config.yaml
num_attention_heads: 14
vocab_size: 32000
hidden_act: "reglu"
attn_scale: 0.125
bias: "all"
init_std_qkv: 0.0216
init_std_up: 0.0216
lr_mult_o: 2.0
beta1: 0.9
decay_fraction: 1.0
final_lr_fraction: 0.1
max_seq_len: 1024
doc_mask: true
dataset: "wikipedia_en"
MLP neurons of a small language model. Each row is named by its layer, matrix (gate and up: input weights) and neuron, and shows model dimensions 693-820. Each number is 128 + 32 x the weight over its row's rms, rounded and kept within 0 to 255. Numbers have three digits each. A neuron's up and down rows have the sign that makes its largest values positive.
A block is one neuron, or neurons of one layer that tend to fire together. Before each block is what it responds to, as a language model described it from the Wikipedia text at the highest values.

Description: Pre-verb adverbs after subjects. Adverbs, auxiliaries or relative "who" right after a sentence's subject and just before its main verb in narrative or biography, e.g. "He never", "Li later", "has also".
L4.gate51:092143109113176176140149119092034117174113125102170086119190113136090143115071115118123155148137115102121178131078134147137170130118124138160115080103077132141164193063117143123117122124085105052135135138123177133144096109150060121162075156106126160205165100137144080162148107143177178125177129132127135128135092132143118140119087105158068173113119142138177127197161147113150120169107
L4.up51:066159217153078179112206073109135165133124136189115152146145079120060148182139102118126171106130066121114135094125100118140084134126142114060193116127124081140127136070104168110138157125118098152156116121099134145126129143136061108160116113109100128200160128115132053078135128087108049130168139119094142170141141185125094131125111144127123126130162164129127135094146113219101153119093
L4.gate455:097125167109155122090113173100121121071105080120126110093146084108081194105105187155184154111211087130099098102104135110144107165108080139108220085144102077107146153127180096145135151171147110076102143185129096120129107181142096102143118142124141112107119103168208103110145089139076079183139130127133130098151157104133136127110145118147131172150125163104085194122053114142104188138118
L4.up455:145134123158187150116126129113172094114143170133138197164142152099123096151095013100146144167129045099144150184067139180215104118140105098148114141102091151131101122160170159146092127106101091115164179131072133126080136125120077140094130101116142176135125104120100146170154178116137130118170104215084158117153125159156191089152071104143117172128080080131099084120135124064062154138136
L4.gate525:161110175102163127101101130186125149091097120154100098064118126137147114116172133139121146132166111131129115090128183161201086089092124132039113115052172116131101166154109126180095121206114121058096152040127169127102077161180119109119180124192139116142148139121121133138164061147094106152200169129142087089136065128101080187086078068089095159184142129143133136132136126133113096105130
L4.up525:141163167139141160127102185126149150149084075137125088116085098173184151159105072109137132112168106089099132128127162153120109095137167136108147113090100087113122170101132134109149151144133116150136144105091130099085135119159120156152115119122125094233141159136072137140120117138138114093135139144180111091155076132150132114184126137101104089144128120140112117189092163120120074111073
L4.gate687:074114141149153121175165103202071108195129105140125071093103113088161116150121079118153100117136180150113123071137124098143096122106087093135134113084171107124130153130078097100122143103112124135103145178089117064096136134137139136140190133125157142125161190113079130120152129135119142158071121064184089129134122074080225189158153130100142091094171129101150073090148161178132083161124
L4.up687:104148111105066144201109129201086115112093115095117099127120148115131129132078132115151178132131148204194147134123153133119125154113101159125198132092131153120180127137118097072135132139189147153170135174096117175100107119255096107164145121099125117146159107117149087113164171156146101157132117123162169168056101125146172120158127103150141173139177075097107148126083081128157098100134
L4.gate851:119108131216150166143156187129175174144118101110124091131172100067160113164149063171133111077137095176095110153125134125133129116103081123164121125146106084172132079124148105182109113125180143106134192146185133148101125124146105078141162192121132150096119129093139074141097157194099147124120114128137124183060096099112097142145086127113099120101092126132097156154136173151158149172086
L4.up851:119115143130122113148154101146145147173059135122126193149106107155188070066145138140172126123181083161149177114089140097138133134134153152137162071106148100187072163074101122162158118088163128120165130093190112129140114062149132114188095126171122130160118156161134129126148129104138091157099078136162110121113103174164107062197078124129097152106095143096085072107159114175160128078140
L4.gate908:077150155172124161143168172103107083216116186108111122148127139085153092178128142137120108139142090172108075126119151127155103147103091201118111148120085098088111124129068134105114203124151174054168110119111118160092165198159132141131098159134152080137170128118137081135157170170104116170149111197120140125142131076097148101128037132150177123108126128179119086097080160120126126122104
L4.up908:143142159119145094095145129107107158098088144103179145118127129127153093052064179089153122080118130151109089150065176139125169165172192100046158156164078140107164124098127125103106112137067136122135130139130170110128125094125137147177102194091135113143177141158183102107071154147156100127145094169155175134124099124142091106152169060083150140128109038095094052110139120146124120163119
L4.gate1855:140138137176100122170120122135146138141104154165110108129159117131090147065170125155142074123142147156137114131103127176168148106117108109130181150080105150127112140083162177122144093083118169143165208084108101104171128112124150144085131167141068109086158115159170101157131127072128095149119109118162160133088092154081067203164084141114130131111117118129098126147134156146161129127119
L4.up1855:085107093129094132062130104187138157122096130156158077158120107112108120144105133111104108117130160160152106190089194143125160092116141148140150124092111088186168127152134132093147150152067123084120141151115108105177130128135100117073090161161097189138136137077167087049138127089141147108147103073158093065154087092096166155184124084154097093198129111101142119177142118107082157155119
L4.gate2615:136158089146145154150173133083108164130172124152150130109133073137117183137067159132122062108114102160172125052146200128138180137112156049148104148138152145095116148130094162132137112117130164134126136040152125101102158152170093152122141130120147102124070170163137096172153130125142110096126129133134080134148134157110085123102139135120129166126108143115142129161128165197103142123123
L4.up2615:096161080117134137128090163154160155049147099127139104208142175134138160227113089104178183099151061161182165129166127136086154116122136092154058143141089189108168116189184132142137210084149071141138166155162113145146156131127121171123108131123130126119129151103149112136152132146146059139142151156136149085104104123132082098094108102143149141108102090109201123179134103125154126087142

Description: Clause subject before verb. Subject pronouns or referring nouns that open a clause, often relative or after a comma, just before its verb: "he had", "the company owned", "the vessel was".
L4.gate74:128187103158156056120148174136220131157185149168186134161089112154129108164059149142120104109052106161146159136114166146153142143106148087156116112189121165166169121140131133150183115138134131159088130182147149096150145157162091188107115171183158132129170085130092173135083095175152076079097109130147177096136157183143128137093135108043148133191132150120102119104154106157063116187117
L4.up74:129143185118140120114099114145155090181133100110168159120082096132115156185042112085113114103178103156087123132147121174077159138126154106110139086159131098136155102133135131112150176180081174112084109143160089128129091140120126139085092159111138140099201134149179129148109127156150112095125151128113130120182150179098120101135157137179171125105126214067139158064193150076141139118158
L4.gate127:133188140077065153137139135126137188099084130076189169153149087119097123154123136082146125108110141104115091077166182151126097135140111131092143036133166117116138133140115133187133188108147143133109101145135112134112177093135113145078113127125113145111148145085139128160134127117047102148110143124128149144176128108047084122119127105096135128159114106125084162091130152136179068101154
L4.up127:135120115137091130072143173100098162097081150088135136158128120131083047122173156120092139142095153148125099147138108124162090113097138165158140089138138098158114192115115135156114163121150157105143129178141120104181176061127090111064148117095114171057105134156129140191126157107118117143071124122156166126154081128107085130149094157164148131100115139103114117127176141105100115100156
L4.gate861:164090156141145172173123142134124146067125116104131150177148122063128148107134121119179156112079159101149163083174149135135117111113105131061218189107126077153179092132153073149091134090142144127168132108135166122110138188151135107136167155101158166138127158152132109098132086170160151138137080109055171089157156153080111166123108111187107103123060123091140110143128163105169108169129
L4.up861:138072067138112104130132105102107133120134153228123125081095101106132099103113107183058134115144093082148077140141149099125164139135151112148077095132138156127093114109121146154112102088142163096121121180115114117072124079130096154114124129180141106121127139164120121102119108175160173110109098093136124131131130147113099127090150119154122088137186087078099093112119030122095106120044
L4.gate962:075089064064214128126163113072107143144136177067142162096123147077075187116185096154135133142127207098113116097099139117117097149179125178152110097109106138155063145116152140196163112056106108122124127101133177117121144105111089140164124100130140147136157122136123158120134148081127100024096107089111167111199115142096097141114125142138107135103076138217140141157122143096127222178080
L4.up962:112100149137074123141124118139118133109197173145129139086089102169142141118172121181129104112142195091124102126149150081163151151125146130145103112063084105122099130108166112138105117107125119119124111206156209092128184071139218107091036101112160205085074093127159135159099127161124074162064167112115167124140090138111128119139181121119132133067122120184161101141133150154153145226074
L4.gate969:102087145176118103133092105066134134138098090146119174123083171096178101083124136148172115140147153126104160168131140103089109133051124124173167108119161106143069197103118100106118106108102142164150197161107133109180106165175138125120091112160175096105154141111118107149124107172212145139144156081128152168137094135115158070113112125169147120115132107121023165115097162075035067189125
L4.up969:126181168090111114134143135138194097169035139133163147131069100164104120126127120176120184095134145156126142163132115156120134178172072164114148127135090104135169179132119109153137147109083138106124122106094189175154140128170101116128165114174068175138166104101165143111125151131123089204122126103099129093154108182201147062169151104098146143110138114130137140107116130114177145141111
L4.gate1372:087134111125076114151174157134201144117128055081100173080138143141126123190112052118097129064133130092088111126166153150144162146100171135098105087100122168091124161144118125100097168172116120110099172112155125083140090146199192121135125118121112087112152119110138091121097129141179086076097127117121144071152143132146130102095128123127150191138118142143151133086119154133175093159151
L4.up1372:119100146175177143119154100123190184139155086133138099121095255183145137120115166135144124132085070147202116094112119142181064105156184133105131143159102105169145155166186091157145114125087093100146137140095127141083114172100093143095108169139176148124085135085135122109136142155106112123113088202119140142153149167119077133102107150093153084168137160111144130151150126121119100141088
L4.gate1811:123160161161132054160147105083133099124140173043100155126126168083165113158133141114163102117150076135107135169074111146088127138159188124137128104144152125146125167144157144105132148143129061090145153183166164083095137124125065137138121151157156123141138070141122113121122110100098114118167106195119107089158132163083135113131127111128128158113134048158137194133140124104070109136101
L4.up1811:111140147126112121102140105158162180130152092118123151120139143104139144136162132127105126106132098109188120170144146139149093135181174129076094136074171152151103168089137109157127161123147122091188197122146124135118149138186090117139149092106180128131106110145108106162160159099084108070165148125108196134139088142095170114086094066171133128146121139105073124099108129147123082188136
L4.gate2135:118153094075107095133123090100150159140142117193089127108079139129083114116143076161173071153093101174144164135123100123164147144128133121086159148179101144090114079132075186130158178115116128072134134120087150146085085159098135048128128055166126128146165090162145068146096169105073136127116169183143132102081172216120125058145116142138129146135154125144089140099122148175141157086122
L4.up2135:119098078102150066123111155129159130134116095141126096163150131179138131078101159112125145135052106107121133113139167132122097133160148157125164127094133134118141127119129121162099104030151143133151173148127099077109161142103141199099175145173121108156170054085084157093103157129166086122145097122130108156108159124089101116040174116100140161151094156127068117153091184056117149184144

Description: Reporting and clause-opening words. Verbs of saying or thinking that open a reported clause (said, saying, claims, argued, think), plus conjunctions like that, when, how, and place names closing a location.
L3.gate248:146091181162133117085180118208125172130087066082159117101131104067152141091162093133148110129205081135109099065096157165174156069110067111148101133186179098151082108139163140097135102183169145086076119137133161144139170147107160107116118129127147112121126085157132119169108125096150147160106110191128194089147121123129125112181064139140072090127048089145075122167105202143063131090082
L3.up248:105145126116162141111063132134113101143107120135122137056105161126151159147125106130168134136156078150097116162088140104153114115121176043052146113133087146212150189094103120097089175100137156151127171061161148121199114108107079147162103151182089084138138049096191179139138147181205120129072122137164077140142211112134113089201115128067086101203069142093099119160126111160121114155189
L3.gate368:070103113106133096058109154164132125158132078132079125105164155153104131163159159122103127159113133188131103159155123123129161097136185119111097111186086124104153140094137167171082090159139173157152165115155163184182158095189129187150127130098145141134137133100131120068185126128150141133101135128086103102111070161168095132138101148085071121101180110164140180142160146169156127150106
L3.up368:139099125156129120099137136158197124165131141140164141168119094164086110105123085139130164092150100160132125155204092105111128092087134121136105175092167071151154101102131190203087131121146093206102151113073154134147150114141152141149157085138139097180159095088158077145131079130163128127128077129135125118100166169137117155129080092130164125133144174119100119156061121109146125116164
L3.gate683:108118051118094201112133131157126160163162138141111055171135146145086132180130047089156136109087123175145070135147092171112142117146123070130074105154174131124118156152085110121171122169134111158168150123081155152181187119105120098050099109145179099131107157140172163150199067148128147116163148134132151166106082116096110158135122145104114125118163113185161067106155141097140133129158
L3.up683:138095113119140142024191101070140153177067166158064120096118137142141153112112145154105149131137130092117125147116141156118151098098167124088148148076185174146157131138116122121162115161149110125195101096111185115131153129131077105155168142107105161153137165148187148058144109155063211182124119076080048076156109165108188113158107114090160137157052158075151155130146108127139103104114
L3.gate720:044143147150123108089123124107061148168060086190122144146145120161131120089108159132142179113141209097137053116093069149106134104115043151119167090110169097105115144144126162108181114143163166125125136188172195120128152085211182138101149085122128172096089120090128166170103160170087117141170184141148107055168128153178095152073123109074167108165147126124160125103131101141158124124105
L3.up720:079100201123137127121168109107106157130194094133145161142181138182139184123150148066147167094094104139216117146155096126128113121126129076174114187203147130112110171121181153136148134114108105133069087183126152134120183127133162151119131097135147090154098095103152174086127135132117086166173138089158105153140128155144115128159092098147115141091163152100119055150144143194141110134131
L3.gate910:064155143124131127129121151184165076147128067105135083136141179152140119154157150156104125161156112094128092128076177148134106156130176152067135129157133041135103149075100090158139128121141097186076160114145104130158088080121089160120082144118110116184112127062151127110156163141142080087077110156164083166085114063104179152120166093076094130085114197142145115155132145114128019131173
L3.up910:147100069153156108072144089160166124163097118117124126149134115103204052153123099160114157195123112095180104123170153146118047184136130119088151155130126181135186207090099125114148110138091088121154183159105039100162182162127087162140003052124104153156129062099151095117104156176156142173081186150096078056132114055110117140186163142116155055135151112135156149114143056123107213125180
L3.gate1111:115129160111146104119138182135102096120096139156069117038107141135085139144166102115151151091103087121148080135147112144103145100146103205130132097099178106193126131163123168150085079200114146085104068091124092036120130086094143159116128198099157130118163158139111087094063168128179116157116135142165108165117124135123128085134099160152075076143150123143157143126124066131154095166186
L3.up1111:117162091043082105129100214099150069122124123096092154135148087161051112107145114100136080152120064116176169114095130143115174109127091139076140119092147151196111128167159134145140118134108098152145134138165092156098150122105109180133131127126120142126165149124152086120148151120139148165070112120096090151099171168115146085083149118111115095101126149125113122158197077106137102114177
L3.gate1138:156124121105139184161079121127059120150155074168147113114145191084100088107174130110090195183124105157099123158084100138142131145168145093123119094116117118127147132178066190132129150150160144144070110101182160100148130155136078105128105137087094150125156115087100156118227150153159087127160146105116186135187138153108127112157096147179162088074096144122167098122144165111178083124191
L3.up1138:140135122083183170081117122115169121135127121103146073171202104101130137122123136130097143142114099161071086090116155100116112064125095124142132080134134186132044122138135174168086195103143091152152109192083154178137131197140137113143131144161137178184109136201177069120092117155182141166101158117172100125030161166134104138095078112122146176127106189124167098127109147120160161068114
L3.gate1204:095098106098064132197160127117188130129099106154110123116154101154159123076095129192140112158136126178137130110138113154164139159170098094153042125103165080125128210125138128132155114083137206121124060136179100184142119174116123115080148124112107116106157114080121156146123130139111112197096134204128117134107138138063123166062117102098162142161073112103124113098157117165148147096145
L3.up1204:133168138137152085163136143131108112164187102133146134158093158137167123180081164096133139052147056130083116154136114088060102121119150162098176071129144159128129140174146091086162090122142158129175123145098191114089100091120084170150142127148161157109071118114063088113181120121147156087120116126138163116130138066136086089128130198158175114107143134117120140119095143185128134144115

Description: Clause-introducing reporting verbs. Verbs of saying, thinking or intending that take a following clause (suggested, stated, agree, predicted), plus that and because, in biographical and scholarly prose.
L4.gate81:179166122122100146151122139167128116132105116084158115123165109114095085115157118096157127074125144193129121107066176129133120140068103108147070122139103150080078121158093122120101156067068176109115064170148122131099147092078144113116121158119054107124101119161126126107135175117135143136167104131160066133114102032174145088124094131137133093106061162144067148063133123188173160087129
L4.up81:116162139109153102130147054161106123126105085101087091097149121087084094164125107171137114094144151209183129172034166152169138086100103143180114149121093105122125078132106110150120141120115100162126084125118147133152188104175085133169109137164077126053173153112185112150148137116126198109131142104131136098134127141156133167080157139144128097117122159167098154115154111151137156175136
L4.gate578:088129078080142124157108155148072148053174191143113168201148094115168065102144094131191127122166155170096104105099116129114135123171170081133119137180113168080119140131116124084175102141139135093069140127119122127143179081151136134139172085118110097113106159177149124056156166106181145135103091142110122151097160128164082121154138169107143183154081188162117116181143122122138126123074
L4.up578:196110145127132137160146152187136113130119106166163146094168120139142083142108107126125106122196090110124142116180124198109140148115090106123164121126123151123132163082097114163169139131100144181167098129090128119099115159163182107122119112097126144106144111146167079190118086150100175165072117087114131166082111129109126130089101148191187130167069132203100155111108144117127067120087
L4.gate825:103167123121148126128125125120110169160139115134120108137135156160174162155074124165095090108090111119168126097131115177134154118183116115128090190221101073127116157133094107156072128163084155083120140141103128158161143150087159182135125217083154091086128109107192102156108210103182154187170150165115095051076180143114100135160140057108082135102123213112111144151157119101114061109104
L4.up825:105105080170104096142200116173077158099155102130145121111160115141090120149149143135098112110132122199129151096123140145138101120089153169104115147162145145131163173111146108161155134098140143081098127138165165145115124106075108100178143101138138133111099115157049108107159143034122140127103128139116082147150140108090167177142163143171166059129149119166149147109091116135091159178131
L4.gate835:103179169113101152160113174120089085191129140151115117142126086124140134147118078129067120147067114106171168135113115083127169129143146109127072123113140070140073122136121142119180074097166145087065096099118164119112150133115143090139155117154110139175184163115097103172139132150161101124120131056078141208134196121172129119201173170081130144115130164154143142116147127136153111141111
L4.up835:072113120186108213071157157110151135059094053081161075091139112150119146106108120202117159139115140121121134172121155133153102143097090140097093136073125135138116119080087132124094079101129083125113123175135117148108162140122125089156131106140110130157145164199105107143138132123170130148169087124118138182119121073078150116166184146093147170128116083179077150137117180099126106129132
L4.gate1500:167087161113123097148116134176127073118145133146148068147137085154053116184074118136155101120087095138148101144102115128148105143159151167190097141116126174120134104124176109124081127062168107076097094123084101106139107167093124151089161073130163132094179116179096172154135124145080107140090166156073085147148105121145081114152147150117108128143108131117143095113100148108101122110121
L4.up1500:096115182101130166132135122088176075167169078148130127106122157100079106116056144125116065129096141106115090086089171132131087128136130148137106175161112114126155185119152082111148155097138112132158125094121148168144108191154146188116107082141094213141113146093120140105116119139155198119146160092090153143097148158189116091058145134079083128141158170105129116093173102122118132124164
L4.gate1958:094102164141126143159158137058143110201135112131148093135056107157165118126130123105080078148078179170170163173128151119148090191118199165148123117110113173123143155096137170154141097122135225097113139151177172126101127062165086107187105147149120142156157147071140108085150136172182038122116060173092099128055123100127142132166120156160123161139099128167145166167152126167161092103115
L4.up1958:131188132104066131103148105128173153167132103070138079132104093143084128158114101181108102120074112130127161184140131177163143086120152145127068144110142169078083115166143146119177139129094147116090115162181158148154112156179080089161152095115079175126145138132097087087168140198138105138064094143150093042108135165135134064111141123080164146184127134119141135155161088112117101154082
L4.gate2339:091073086114169175128098090105098146176132063109149152140163108166033113128139094161139143125127154165161118110174091116157167129167153133180082121140155138140186111203224080152120113151114161101063113103134075158088063176092115145105157075141109147099140148077131116128100102210104155109112113217100131150153143124129176146165136170182139068126145080083178072188163090159112137121134
L4.up2339:096072134102096158185143091107155153195157136160111119122144134164063136119168100130058202087090122195143163121041128126109125130106159171125164117187099164139153101170168071111123139146102152095101104177174147148121170128091128130115152042117110111069117154125100168092129138155127170185111166114130138140200127116107214156159110187176157158089123146088131073151112068153156114127137
L4.gate2649:095142050079105146124147147092152127158097118137112173161132153142172130174110056103096161101145141057110099157094115150126083155188131120103084128161101089092100125146144123121079070105097130174119106068077108159103111153089101107155133090170077194172114069122124142110213116194119102130157156186150133146104090159106129152139086120151130117109089121150166156184162153162096140130149
L4.up2649:081051114131140133140114190064120127168161121196115144061097128173114115106110155181156143100146108130111127134080128102117111149115149117131091061166115130065134133116110083106062126099117168130054099103130140140147075111135105080150161132148137119148101168153130123144118138142142101113111209092140061110112152083128114124106131199069074098130117117154095127152125124090080168176141

Description: Verb complement particles. Function word or adverb right after a narrative verb, especially "to" after refuses, declined or failed, and "from"/"of" in awakes from, kicked out of.
L3.gate819:126117157094115130154101158106145168135149101207165112101158127137104195113127103082101144177124138165134127112139131156120127067146103137181173134118134143120060112127132133106142108096129117155128109110146150187169146125124075088089148158169152149039146098178116136130096127145171107139158110104075157161182119117121122081156079113154075160066088142125065158096084144068151172137140
L3.up819:113044107077119186079116147109156122077187151208103099165235074159124147067093122090109080102135129188122129071128079061125120168066125144196114120158126138153129200085139072101165052158183112119129122154115202141105120117149127135121144149142170136080099089167164123140138093157137068160075111104108173140112106147097116107117161134129068161119161120152119183115084164133234106143148
L3.gate881:096156119137098091149159128157148157106127102056154141107148134146120158131101117130105128117137146117115111131122092156137121180111156167148143127079089133160184139146146150176142124186127130092082097159150148131160136107142110094112083112195167128097132169115104122167039134083185147062100113146121112113151107050108112132183093164086173141137110110144100126188168097148142174132097
L3.up881:131153143112094173121148179170122121164121140103154140056150109139182154149170063118138119095178141138061159077123128085149154109085115096110112083154158136142118152208100134129068118111167114126088187122128131112134133087158095208158177205131137160043073197208102061124142169113147150123155161128168121106109113112067117119144133157186127081111143127134062111142125137093106138077119
L3.gate966:162063145122147104149131088141102127097078186120186149142183099133141096209131123134116125057131121127134133135097160142134152071124160117163142089131059159142110112149089124201143089166190136095131110068048170101141151169104084088174063067130121169116207153159185091163125167135178107129145102120084117111113084121176043136196126130158039053066129081076148128088111087137161144168088
L3.up966:139139124136154167131107143081091117105169150127195122198119120136094101155158158095157111084118117165085133112151180122161135172192147114165137128114079165140105165097137147078069101122122173141148145086081084075192127087141145109180117151114060118124110114186046112101125046114114091151136137176099136112121100103181087165123076141133118062093079102166153166115047156092109138101143
L3.gate1206:145113165120007154091089173118158096102068168059095060091178153148149147176087130086120159161136170128166163143126147117125187091160159147091136116138125117113167096147149105136162163145119147103086084154158127113114142129099099160124135119130090147130155123137122137156174122134169102154183164152170157110120156107175075162148125118178190081195103105118129100101192124111146124198089
L3.up1206:126131115079191172110167159110173120097116188106163137145146132094102070143117116178135106125069168110171176135092167128162087160097108184117174143085142104083082149095155066128125131078156105135096162155169135142090087158131135162095138128078128090125135152150171170120183113174140114117109105068106109197109161172074142151111165082098045113132078108126111169092124178189179113124098
L3.gate1702:172100109193148120149117107154076160126095102149136154097151096113158166187152127157081195130085137203179116124147124126086100166058175082161098169133127094135089134138056167126122118087134087158108111173045095112135132105173120148080137129093180099108082158196147175090112058120059101200102136198164138131095160154128161114153150123147097062183122100129203183167135142121135135106143
L3.up1702:131131124099098093143142108152149089135137164110089129111128189186170139121157079083131154162088092126133150178152099138063189164101147130143151126081074124119096093143137137149095135117138153084086094084153131168158109174071070115108168134141112118097128121186154167125071119139159059120036110127125117074151138091155121132179117089114113146121135157156163101131086075149078117121088
L3.gate2291:111148139111110192083144130152126126104110130092146125123093066149113085126168087150156132129111116122113088138107141117098172147107111105141097153129101135083141134177122147139114095146137219103143138146154106122085155137157101084117146120106117191140138071140147190111145133101158118127116170106182086129181045086154102144143093141138099131101146122179143120135113131108090114082114
L3.up2291:150168143133063152061121174147122130134113145097088081146100139183116098122109095153182088154174148045104104079125188157158097052101097109107131119130081110140063145115170140167110103190157088158133173121129137146170106140131130105112100164039146134104137135130187130097212148148157124151092128165178079097115089132134094118150121089109115178120121165115130131123112163112113176095180
L3.gate2308:134147149157222126158075120114102104132106153123137107077149124104144123118166104097156147056167166164163112117106169162092157143078148100180122134095111154102113144096142158105156108047114130159125145139151133194112082133153135108115155196118174107151191113128111039102094167162161127141150108137169090158091055113128089155121155083126149137105214111115122133121151167100078132150088
L3.up2308:167140150128137116097149167138159091137088170038075215126124156143142158114171112144145145056161165101065177119130144146123137176157124167121119152121177155072128111106186078101155174167140125161161164099064112126176104135137152123140127156169122094126146146139140134125064185080057175164119074096196107107177172117155119127098169119123074084082091092120142131074137117120160078110150
L3.gate2406:118152083155110121076166115133115084139130131137106139079111193117076105154178173107107111140143179150085093146179177112110124127059128153104157144126075120176067119126098104117134100125125176095131171107131141159123110042093087108122088135150146134096115169109105140120116115169127140162129153086183192148193107173113103079127157144156111188118123096159124116180107093143165106083075
L3.up2406:086132152147102122118156134124160137103086088094181119084171147139168142092142094135151091128176170177174133174173148154140087156112126122138124137174164112099141158137156164099135119167092160084097104120093113179125032115086174123145163160183125112113132160177087105142141103158114079122171179123112213085099143182059063110190114062143134138165077159135140174107131092052121123087133

Description: Clause-linking discourse connectives. Connectives that end a lead-in and open a new clause, often sentence-initial: However, Moreover, For example, since, that after verbs like said, suggesting, announced.
L6.gate669:124093129066106107098209096159192094142098131109154129087162089085124103153146119165170130108134144146118117133140060115135062097135172132133114155114100081140131148081123182160138173096133114065111134175126142110104156142128093105139128147149188088197149125107122094169177179090120042154083157176197142117135070174113089185183121184190122095090138124147152149139144185115079147134129
L6.up669:179074161059054160132111144112075115123076165138133158135154131058085122161102112116144065105141217105163052099122086155142142123163152121127107083143102102112124138145176152134080110097146126119140122126096096145121183103076200128111163112135108098152063118134133141133182110158131167103089167156091152117118123160108139124185152129130111090112159131099152111168103111168149123100142

Description: Verb-complement linking words. Function words linking a subject to the verb that comes next in narrative prose, mostly "to" after began/refused/continued and auxiliaries like was/been/became.
L6.gate2090:109159126140082115151124189117122104127078135158080070087092140146129103134115117123087092088102084167195091172072160075115134097133078125137107139136110098142101129157075146129077133140157171171067107108136131142155128087080111129137145106125145129133141100199135177126118138148119107157176131178152086100141157111169147174146106131139122100134141129140149165178160132132083081146130
L6.up2090:174103156137127130129140139139077060130118157198106108153129140136137175120104125109168104121145177152130115124115108109120128053162159109076198165138094126191119127074199067086093149133115119189060128088180101109163142131102158195153149147083098161143183235192095168174184098107131098137092103206158107139163117123124088105095145136153109110120077141135070123096109114119128111132086

Description: Biography sentence subjects. Subject of a new clause or sentence naming a person in biographies or plot summaries, usually he/she or a surname's last piece (Tobin, Garcia, Kendall), just before a verb like was, served, became.
L6.gate593:114111154121082115131075084122165146126145164115136155110110146106119130134127121111129110042201127100149089155128095220106097164122073146117129149187063158109108147117173174152114111096177100089157149136152145126147089129155109121098125101102084153136121152134052125116109099135142099141181132171133150157099086174074159109155132147232073138158145059120127169131084139117112135134128
L6.up593:107173113128135121084118095175119146180110107113120174148136105099102160060146136068119113107116124058153159129073115167137095166094102112062125097065144155145106163146174202145100192102126204132127168133112153127132106219169128136132159149103169120092121114142108100203219127145048128155136133121130136062156108122094102145101134146124070149153180097129160105116115065152117118139141